{"d_model": 224, "d_mlp": 896, "qk_norm": false, "init_std_qkv": 0.0345, "init_std_o": 0.0428, "init_std_up": 0.0493, "beta1": 0.95, "lr_head": 0.004, "grad_clip": 2.0, "decay_shape": "linear", "dataset": "wikipedia_en"}
MLP neurons of a small language model. Each row is named by its layer, matrix (down: output weights) and neuron, and shows model dimensions 32-223. Each number is 128 + 24 x the weight over its row's rms, rounded and kept within 0 to 255. Numbers have three digits each. A neuron's up and down rows have the sign that makes its largest values positive.
After each neuron's rows, "fires before" lists the tokens most often just after its 100 highest values on Wikipedia text that the model never trained on. A number after a token or word is its count.

L6.down83:138143158150089106165147116113129115103138131138138083101105159150114140130126151114154142109143181132153115126080140131073147164125192074127111102129167112104102129165121104140150123134117166139101107106137128152134105117122152117132130093139086121110162180158113110142131151158090143124089138120121135152122105126146169117068094143118152150087104140144155156158154091178144096155126133136153134129088124167137136105155131114136107176123139081121127131092109134103097111129136102157123167127139106111118109096146134092089114141097136176086167126175133125112110167118127150126
fires before: "ed" 25, "al" 17, "ing" 14, "e" 8, " pl" 7

L4.down20:106114117152152174131137103128124149135097146119166143101174134142136098108132078123142139133138158145141092145088163138097087161153139141107176136166122121145149112150158146178112145122133122124129124097144090114174138105102145141162122152145098139141132117131128124142125134120139111154180122107138118089122148153074148057141127127133163139100125150109100120107129074138135134069108111112108135179165137126117071136145157087097126118104120133110167072121105110069139131134145139182143123094122113113165148105095164126107146138130087180159127145120105078107106159100114099106
fires before: "ess" 21, "am" 17, "ace" 10, "in" 7, "ic" 6

L8.down810:120174104142152155125136117122117128124082131085121147141114141125113184129159140111127150089075147104128080135140116133117130133148146112102175118157118160135145129133154156138130086098143152099100155149113122117158121152146122156149121153068146113118121108136154103167160182092166134108084142178130166110142097090125141110145147106080156123146146144125095121125155118194129152131094130144128100148133109090165149117124127133109148135157134133113137109108158129137147101137135108127101124144125128134137094159133169136122123162093095145135133143118076144158119119094095128053
fires before: "s" 57

L7.down825:142111143148104128077142166102084101133091129116132128093125148153125102131134104124123103133156175117131152139122161165145132101107107136127131123138137110126123115146158138133162151110158131146130121151124140129140111091076086142122123113141109131105130157106127134102099150118144132147107123114130128139093104125111145125103123141144158167127140150138126125120107089164127071100062103115119145085106146119127116109149153139137131137163181080131134145172090120120128107121122101138117153116111108128135155094129091096121148128137173136137110128115137105069109081048105151111
fires before: "ru" 17, "ic" 15, " of" 11, "ant" 8, "it" 7

L7.down396:104151108132081173085155117148146138099158148134136111148133116102133120131117095119109102119139172129137160155119074163121103122121119119113158109106114165097119098173111122149139163144137178134166150139171122148126122129146130128128128136137116107122118167105161088144075093118129095126109110155147133138136093121063125126109142117135104141100145110134130088120136187166113089116100125130174142124079160131151173137149170119157111131125097136161135135155140133087129120106118135142109106109114134134141154146147103126081160125151151136112139132093167121147136109103133091093
fires before: "ent" 16, "en" 14, "e" 13, "ents" 12, "4" 8

L4.down456:124125125111117124203132097141138126164144179118154107105128195112126119087152131172149134117126140115150147122152087109139114131149105107117103086145118155140125128134166123118144152080147116128140098162153106162127061130115129130098134107106121089115153176126121111101115154130120138119071105131122141157102125112107146119139113173106126071166132121126157134101142157137109118121093079123131122119173160133150106134145154123142135120113139138107147142137130143119111159133134155139108144129147165178127097138107141143194155177165166124124118125135141133132101111144144092123
fires before: "id" 18, "gh" 14, "ing" 7, "is" 6, "y" 5

L8.down386:153077107122144137176100170131128100110113100058154133123132101115113134101125087124144128120133118116105144089137142103093123094147120183092182138111096145163142108147128105120172148140102139141118130119102160193166118096157090141140163116167127153167127103116105128156140127124126084105107169117152113142122111104116102098102124108151143134091120126116132092105138142120083168165133177103069123149151122107152081086117130139118156144137125153132094120153106129145071124160137138123117153132156162147136114136165127142116118147107081149141117126123124091148165157162155141144
fires before: "==" 27, "===" 15, "The" 11, "A" 8, "S" 6

L8.down258:114185121117170084130110162161095155140121097094146122189119094133120126120118155164100143095096120145103116146145098123116116128087195158146112116095144096117116142138122118153151101116124163150149155096127126121109137125124147168127140107118103139122111136118101133173117079127120169120090102107119176126131158088061132118107055129170143106107166127123118112151131124108092155112164126155125125170150145149113142121137171124181123123144106114085115142157142117140162159148097135108124123170125116130127142119141130148127120137076124119125140104108140121121155108113126126105
fires before: "op" 18, "b" 14, "v" 11, "ate" 8, "or" 5, "un" 4

L4.down758:114098136145117086121149132094108116125122174158120113112139109182142133129089123132100120078129113161112123131156164121161120173150116144123143119137125133137066155124154091147149136126138097105131154094128098164116127178158107147112083125133136153125159143154107137166162136168125075127098126120142130137119117102220081149103171140175127154167095138108131117110121082113148107094150137142146176101153101146100097129145126124100107132116102125139093159128152153132151139139138118141138097118102103105123130135127140137134098144154147152101089098141133149137114112115171102156
fires before: "y" 22, "f" 9, "iet" 7, "t" 6, "w" 5, "ge" 4

L8.down90:154108050168120140112131144177142153129127132139137104116127133164140128109183123112122114121137117128128159078091131103115104154130107092093139124098137150123128145152162106105099119145140130085176161148117076118100123130129099125171115147124134143133138161141184099086141162152146140160111068117109121134127142110093112131095090160113138114152146119102168112140106137179132163142124121129156157116153135127144135125092107129126158155132153110134147137174145112164101137102115099127121106120169122145124184131151115073112149133115149145138150107130148130090135076093128097112
fires before: "es" 13, "ord" 13, "ent" 12, "ate" 11, "y" 7

L4.down481:151151124153139121125167129134180130122101138162115151159162093139191140145106131143109123168094128145113104158125094144107160104108161095077102071162117133139103150101097124114140102092162134154158150150160142119154120162132126136123087141102184115144134139111141075121122123135080120110133159179141168104138150111095139100092110130147178153152075118169151136141133138135113122145156164095111107141147105104108141122093165143113106114120131132131170128119152129128095120132124146103094167127138099141182086146151085138135135138121138155145122132140127098123089101120102156109
fires before: "ut" 21, "ased" 16, "er" 14

L6.down534:132105126207147117107147164099121160108132127121134101131157157129132158096152084126135169120153120130117148149087135174122180156135136126139140089095172133151156077091156131116083091129149103144151106131142169126113093086134100114115105119163125138116160139126149124070123184136136110099112126127096097120121143145120125122099143155146119142139100145077159149105121150146099134098116129177127139105157131137101126083126117138151137107169109128142151132117126126165132181106131121089141131153116138101157103111141115128124140108154162153108157109083152118108115140130120142113
fires before: "ent" 27, "al" 13, "ation" 7, "ic" 6, "us" 4

L4.down636:125084101150140164132126128108162127151149139108144119159128143116135131162106107121149142128154114126117176144119148136129099131157157094123167155148110127104124142153109175121128141121117176154126143089132107140105112087158118156133123115168164152128121156132163122088128149166162093105185143110144159169133137146140102127135132119098092141152130153146129097148137149134130132150149129124114155119113167128168128118117148151143125168164097101130156174140143150110095118127106162110155095133114110125158122116135093119168151141143147150153082128145105136129056130118121151154
fires before: "\n" 40, "ent" 7, "C" 4

L7.down104:191121128119102143137107132142112149100114151146149119147091139130180112127132091107158131129151125171131175187147126096166132140116128158142111153160142108158115157098106142106139183137134148094161111140145112138083142128140143123132114142108100119136105140153111114105190147113127133138129133175143126141160146147154137114133156175158135121126141121085172102117102136127137139140105121179184136122143171145135117118101124150112133143114097171128092146173162142085127136065102130138161130119116127150139136161149149159145137155134140095076140125148127124142123098137149122126
fires before: " in" 30, " to" 10, " on" 10, " by" 8, " at" 5, " for" 5

L8.down213:098138140116101115156125120109133156081122151129144123158142155153106086106127123142129126104112105109110134115158113135115084086129132139098132097118123125154148120113123153131157101111123181107134134101161146135172111146149207124163113118159131130122101128163110177098146152089110089104173113080153113114130165142123132123103120149121168068107103176124112155125123093172126105108130131126149121085101154161086114162149190146131129144113126146136115111118145170116119133139134127161133139167101131113118151130189114107100116163106146146098117104071133110137099147110153118130
fires before: "v" 14, "f" 11, "t" 9, "d" 8, "it" 8, "el" 7

L4.down602:141127149131168140157131139135149118125134141122113113122088123156140147138163136074106143107124127120080124110130080176100157117135131119158117167152141166107145152180109098122119100101152150105125125107098092142146106116150151080128120114103127102097079150065140126150083114119130110130139143122106164142107155185087143146124141150105160117115180092135114109101136104125154111154049070106120133111114140152143136121148140130164134133125088132084118145122124154125142080157130108133163115106152130112120156144138127125128102120143133119127105108127103117154158127100154102138
fires before: "ever" 30, "ing" 12, "iv" 5, "y" 4

L6.down485:126114134148140168144091111087155146189148102109134150116127100112119146120160103128188120102124110140102126160116107097122113137123130104117138129165153104101133127137120084152120127177151130133115088118135137105118125102098127138141128142093168106123105137138148121141162107134158135108155127086110148108084104127113145111089141192115141129152124131135118105122187196115087131156120105159152099114128114133131145106125160165088137132095137095177099172131142152138128140116144122097160098164123178137122129133126109130148105135124112136146142157122147111162122143152123059106
fires before: "″" 24, " |" 20, "is" 8, "iz" 7, "or" 6, "in" 4

L4.down193:159119140113131093115132138105148148129113147151175129152174105139103124178079136132151129167181121122171126136157113138130107096082154107084117091180114100136141134127124137098121162121129152101155129171124136101171124151178157185110144138135180120087160132112119133087122120151164122127149117106087113126135086107211113130131149148106087133122113147137085148094126136138124130143093157089120135099128110102118158096119150129081127141123125130146116102130122126104113167120136137160118133100119124093105090131081093123147135093121142103116140125160157116146154130150138134139
fires before: "if" 13, "ub" 12, "os" 9, "im" 7, "ral" 6, "ose" 5

L8.down304:123118109141130138115125153147106099119135121177116105075085087160140113150141133100129169131118143095115136124084156139125106121159082119125179124126115087139146111153096128121132102134106128133105128108097141133143131133120116119131149118137102072107148137123151145107120145112148109098135128171147136150129094083154156113168113067122133168164120141110109127147173121086104125147088171141112122110106141112122156122126123135082102127159148153139112109153147150127164078167102038094141160117124121137130100150112155154117110136146122123147143119104112166138133124111135104106
fires before: "." 19, "," 11, "own" 9, "–" 8, " by" 6, " in" 4

L6.down327:117122086146151148081105145110164100133160124136151108111159113127138157144144131124161130157143144145192123097140068091110125124161123123130156091130165144115141135110129112135161140153120133130127113126174120114132110149123129129171103159131148134102124149093154110092128141157139144118146143134169158134149150091157169166098109175098108129135109155088146086104089151124141148102130108139127120122156133135112136098121088164120177136127132141092162182146128124170147115138117131170112142106129123105126147122086153111097140163121111098175159164125104136148115086133076138110
fires before: "ished" 13, "t" 13, "ild" 9, "ts" 7, "in" 7, "ence" 7

L4.down782:127157145112117130107146130120146138121111126082099136098143121123136118166124150145118153094159092155145107101151133122164171128148105108121135133127138090113102111132152147122069155176134133129135123123109127135105147123147139100113120159103138150148158155117107145129159129108187180122144119160131180131161124086173134123094162144162145124098118134087152155113148181127129112080133129106116170110118090094121130101116141112142170131134153133136159083109123140094102200096130141155127148106156109110105127139137125122142160167093149138155145090126096138134103082144136196150
fires before: "ack" 23, "ad" 19, "ade" 5, "uc" 4, "ob" 4

L8.down32:069160138135107101107125098122160129125125156136150125117122143088167111104147143126121142138131160118150137089118125120139103124132135187168104119145127114104101111132131101122126110125156159114161118156147164105078108152091170149109116096123086103127123083082087179101145155126080140192104150086168148122152124169159150163120156111136138179121113129107119136133126087111138085131096153144131135149161172140102146138165093127145117120149176140131108140134155141153159137164143134123094093125118112181106141104129117116085132106123134100106127112152126138113135112160162134131
fires before: " in" 31, " on" 11, " by" 9, " at" 5, " to" 4

L8.down880:083093146120160144117091108137181152098106121142168137131112146102137098118106120123104159164090148177113147160161166108139137141173137099138149140112089159091183098117121140160147132101117109123100141080155116153115127093106109114166146099096154137127138110150128055081116146137138144117163110150094088129114142139130120165125139143123117126142067119117124119117152118091168133095114128096152104099104168102139158138111115125157147151116154105118150149125114108122150102155110103071147125100144161111139140124114086126091126105139142158131156141136166096125166136125145148122
fires before: "y" 24, "ical" 14, "ics" 6, "raph" 5, "B" 4

L6.down151:117151130134121053157167136151108102136086157135163082110108095143129146119148134119122151153142086131146139185092130128097087137175125120127079140115143128148126138094104132124135108154094146106135131113122143111148122130118117136114146083138117105126102142107143129079148128074151127157120141154098157113111113115072129102150158145138106188111108163092133092144145132147133098134135129142148151098130060144088099105091201087117122118157115097140132164097154143124100118174075137136128116093144125098154123182123115129134123125141136088131120132139166127137117111104149112100
fires before: "er" 13, "u" 12, "a" 10, "ell" 7, "an" 6, "ed" 6

L6.down648:112144101085115101139178141122147147172153120156122113155157112127138126126107083128144129088132147152108156144121072093111152155168142113089142100111078098130123107152081128145182117108164115164125159127168126112128208167139135172103079109140102104110114157153169125089113135137076145182112156102102139149150132148135125130176118129114129131163133101146112102158130166110142144146141121110115084130124145121113149149096133117158145146158106151122094135110117098136105120111126099099106123097121098113128119140145106128152088167125122128092125129128155128095112116128101109126
fires before: " |" 21, "\n" 14, " " 13, " —" 7

L4.down367:158096133143118121128108139182105085117133089090138116159107144139146138118128125139130097101114118149138095114076108112102119129129125158163110142169115131113152168123112127162137159139120101200099110100106132155111108143153102103178138099136091118149157130124082170102132144104114152163111138089099108108168127129182074102128112181140143159136100160118141111145097131150147129156096152133093160121135113129127142127134147115104178140119145122119142185120153129116100152142137136141122122131148132135113169141127159126082127106123118122143123140078130155128129179127135168098
fires before: "==" 28, "===" 15, "The" 11, "O" 6, "H" 5

L8.down640:109089130148128174145167141135122148139169165120103148122119146127128147039153127134107143115127110098114121142132098164120132165148106176150149097092145125137115117079159196106110115156121098155170126144136100109124144123096164108134131106127130157112107113156159102124152127112107105111138123123157096108152086106188119119137128081120154150107136084123098141148157122124134139111123128100097119148138190112161118101117133127113107119145119181086092132151123146112132124077114124084167142126144130156156152139104110121122119148077090142126123128134125137164121143155195151146
fires before: "," 34, " a" 6, " s" 6, " in" 4, " he" 4

L8.down719:110093123126115114199157163069140121144107129124163131110121126119148160115098118094133108181163101119124098096177112142138140166134107118116150124129130155142079158101124128124142104136108139094149109112176156133092139114100109111137138117158141104161108134126106154094119171143091110103121154165095100154128139124118157115103088136167126069121118176137107122130127141085129128178136140103141104095143068103160195141120126113172121121129104095081117152137138124131159127115117159133121115118152131140132115109121103154202159154141126108120122116122107107125099166137147154084
fires before: "ect" 28, "im" 9, "ec" 5, "ud" 5, "ur" 5

L6.down852:134107136113094143109130166132134177144149094131109127122132080107144115116188127121115147126114126134126085081086169179157176101122112132105173079154094151151153084108144152076149157168104130105123159147133154102135130122091093142122136140122122117152135123092155129126128090164085126149166111160132124123105135121219126086111127111152148112184123116143157163140126111116148113132116128167144118117139156167143108134123123134132143113133122111090130133116105119140145129124149151138121153130100140161108117101124151104076149147104131146122104151125144104092096154116104096153
fires before: "ch" 15, "ory" 15, "or" 11, "emb" 9, "oc" 5

L8.down379:132121130177151152116107125135144097144131129090100114120116145165120141145142116099097114068110117086106084131107146144103116117083100110111106119141133157134138125136137144149099119131114143134193136133113121099166146164116123111116123148122144115114137120111078175119123122099100115105160138138111074098159147121136090130158104129159118121127153155120101138148160094114148145112141133138162135103153116153090116117152146144096177139079152123167141141135165139145147116201106132147132129114144150121132155135118142123106135090164113158129121088124142121128087127110124161162
fires before: "y" 36, " in" 10, "ian" 8, "as" 6, "ition" 5, "ical" 4

L6.down52:101145139136156121112121114128146128142113085124096114137150171145117119148146106128151105163123138145115088169147133136116095138122143126126090134142128106125170101084146153081156145129149152153088176117138092142146118171148150131116126115100116129119158111119146155093162152099121078155161098097137134151123107114175093121084125140126148140158133156120159129146170138124120152140143161080096087102129119100156134134148153092145100113103113094156124174087117146134163172124143120120102154118093164118082128092116119116105133125115147116149135103110157156139149146071122158139
fires before: "oc" 20, "emb" 10, "ist" 9, "a" 7, "ie" 7

L7.down383:130115147148111100153169163128108124114119132139154150154122144111166155171126130119147143105114134168109128158175128155130133135138115088090164126079094090149134065153105101112115165097182117132129147110123135106130165110139108100187160123126157136132117136079130163137075133126137120138179093164116137136119173145120151114098148164098155131120144095174141107136161142111138124128128160162129159100127128157089114129174113096085143159135159092145138089108123183142108097138135125141115102135157069139121129121082120127124124116137130143132131119120151084122150134125102132126
fires before: "ed" 16, "x" 9, "ted" 8, "er" 7, "ic" 6, "is" 6

L6.down189:170127141143152133100136131116097112153120108100122082117130098138123160103146135123173132161117094154147133146156169184149117142122135158102122103099111123098119130079132182123144124145142113148124145133131137146129106117088137123092131138136156114153135127125157098102159123096109137122159118147148104143112123140108167129096119093075146134166142136125156130184134087118167119110114100114145111162132062086128157100088160126107145085123152154109147142127127129154111126109145124161122162140159147153099154114142074113101154119124144105124117141161112131133121144101126133163
fires before: "t" 25, "per" 7, "p" 7, "ec" 6, "c" 6, "h" 6

L4.down143:109078121104126056125150100125124119156166149110105131144096130171161089147139131117106124153141124153125135151170137142128138135098117082128108167113149100091188133077141137147096137130150072097124124102103116124139112131119107145124174104107145135080145147152130137177119100164136132103159159157096105118128110155160138126154128177184116120135119095174123144159115122189146185133136115161096114153122107128095147147125146134145168104140143134167112115112124159151148141116115119105101158118142152127107110130158097116149127146131121146155107138158118086119115140085144154116
fires before: "il" 14, "in" 14, "p" 9, "ff" 6, "op" 6, "ins" 5

L4.down780:131116135110141184166104158132101142103157108121128118116157175099104123124122152143154156155155153094119126150166126130145107166120099160141128089130083176086155125122178133182135148173110105112147115149139134145094164150146145115149134159143138108117114122100121152137144115152120115119113169089109144136126133094136128162164123130120105110128173119116082110139165138129140165105162137124129125167171151132101148105159123122118143121151128125117165120168089102103102094124081083115132064154085135141119124158106112130112134108134158112160115112135130114145116121115131131163
fires before: "y" 16, "N" 11, "g" 6, "od" 6, "ers" 6, "our" 5

L6.down17:151137074126151153119111106121128163116096101131137109179161125106084147174115100155140166133133156170106115131113122137124097087092109107082113104122171122175121128091125116173131161150137111173164109135124147169119159137145158116146136112169061129139149135149134102089129129139126158137125101124101165097129102127089070158136127118163125137156140122138118109144141155133082140134130145110109115139088130131112110154120119125111114085152119142150096136117138118082151107134141120112124110144094144098151097108144128146145073150113120100140154098110143144132158092077124083122
fires before: "oc" 14, "emb" 10, "a" 9, "ist" 7, "um" 6, "en" 5

L6.down590:129151138091118199186146122129106120131114100122138157108088146176142097140161150130139155100160177069134115105120117103101114119114125142124085071132085109173136125148137122089102138087138189102176117124122158154133163170076138156118121095138147114144123101125159141155121158124112155131133134106106114094142162156158102147125115138096148128101104138123108121100126099118160145170089147134137077098128099131096143107087117147129151142097163127125111129149125134141107129110114142092150175129107128129109109128122133134141101115139148154157144123095136111097102143143170130109
fires before: "." 15, "," 12, " of" 11, " for" 7, " in" 5, " were" 4

L7.down551:090145137123139144150131127115163120131127145145145111136169143079164139083192145097096151097166109119140150121130180128090147159129154087110146143111159133097078142135147117160121144152123135101136149134139106130115130127153132122141127108124130123163126098137139122114164118178131111127136147115109087162097130142134090125123130107113101129152129150132151130128128118162115156126139151139116123108162110113138153114202136177139100119131136126108145143088158121143139144128149088149143081072137124163159126163152128093148126097151111107165142123181121117112112161122134089146
fires before: " |" 62, "," 7

L4.down474:134139116102155150082132099126108135119112141094115104115107133119139112139141134146117179120123149109138142117139176136135131122143118103103132115170138141164107100155155159141170131107134167133103136095148150124148084168130153144087125098123125146170152117148118107148143101091109127128100130103145147123146110106239135145141095120132172088104131112070187146091167159092115143110142167129144091106135084139170122127100128132062144158156147115156131085130170157146103138114148118163146131121152138102138149113124147138108147141122122159141160131142111112145150111119177132114
fires before: "ed" 27, "-" 13, "ment" 11, "s" 8, "ing" 6, " of" 5

L6.down458:093093127130146157097126135129142134094118133150123157133110117168139159131114105115093123160156108129111119104123151167165152130144117113121147153161157103120154136129107100114156154155111119147119182159127125096147145138099105118132132102102130121109101130079122089108103153187139133155166146145146143108118154118151127117097107170137126129153123128145108131124122129079123142157162096129096101143087098130112117123179108063116139155141130104154112156128129114151100115125160134138081158150139121138140138153116161156121150110183103114120182113145171137081134130127128115121
fires before: "t" 18, "ip" 13, "ild" 10, "il" 8, "ant" 6

L8.down687:117153133053155108115113143136130146115127142150090140090119120104138126121140137089152132100109117150113118111144159097077180118187111107138140108107110155082161101114126118098149144110155153154149116149083130072171138137107112160098129099112132159127138150106137149114108135113127147116171113155131142107166182127081116121162144150104124119165142109123149143148111094132114120124135067112120112156173134167157166131103151139140136141116139127105095123128152123120147141073110112092153157099112126156181157137138126110149101147126136153112128111112114136138153173183116119124
fires before: "is" 29, "ile" 26, "at" 8, "o" 5, "ough" 4

L7.down96:126139138115095103068170114160122133161139137148121169110154152138115123079124170143107112131104136157128172119135133154168138151139171132161115122098144129130139104146138115128120156146146169150151084126172117130138126131119165124097170122108099140139131096157108157098106107106143163136112112112140087085165085136080110095141159114129118129119122136138140101116177128180163183140162125119131081123147102109096142127130152111102139125090117143106128135125125072116124150097154101117112118100112099128111113154145171185073164137110106140121121145149159131147107122087164141143
fires before: "f" 13, "t" 12, "duc" 8, "v" 7, " as" 7, "p" 6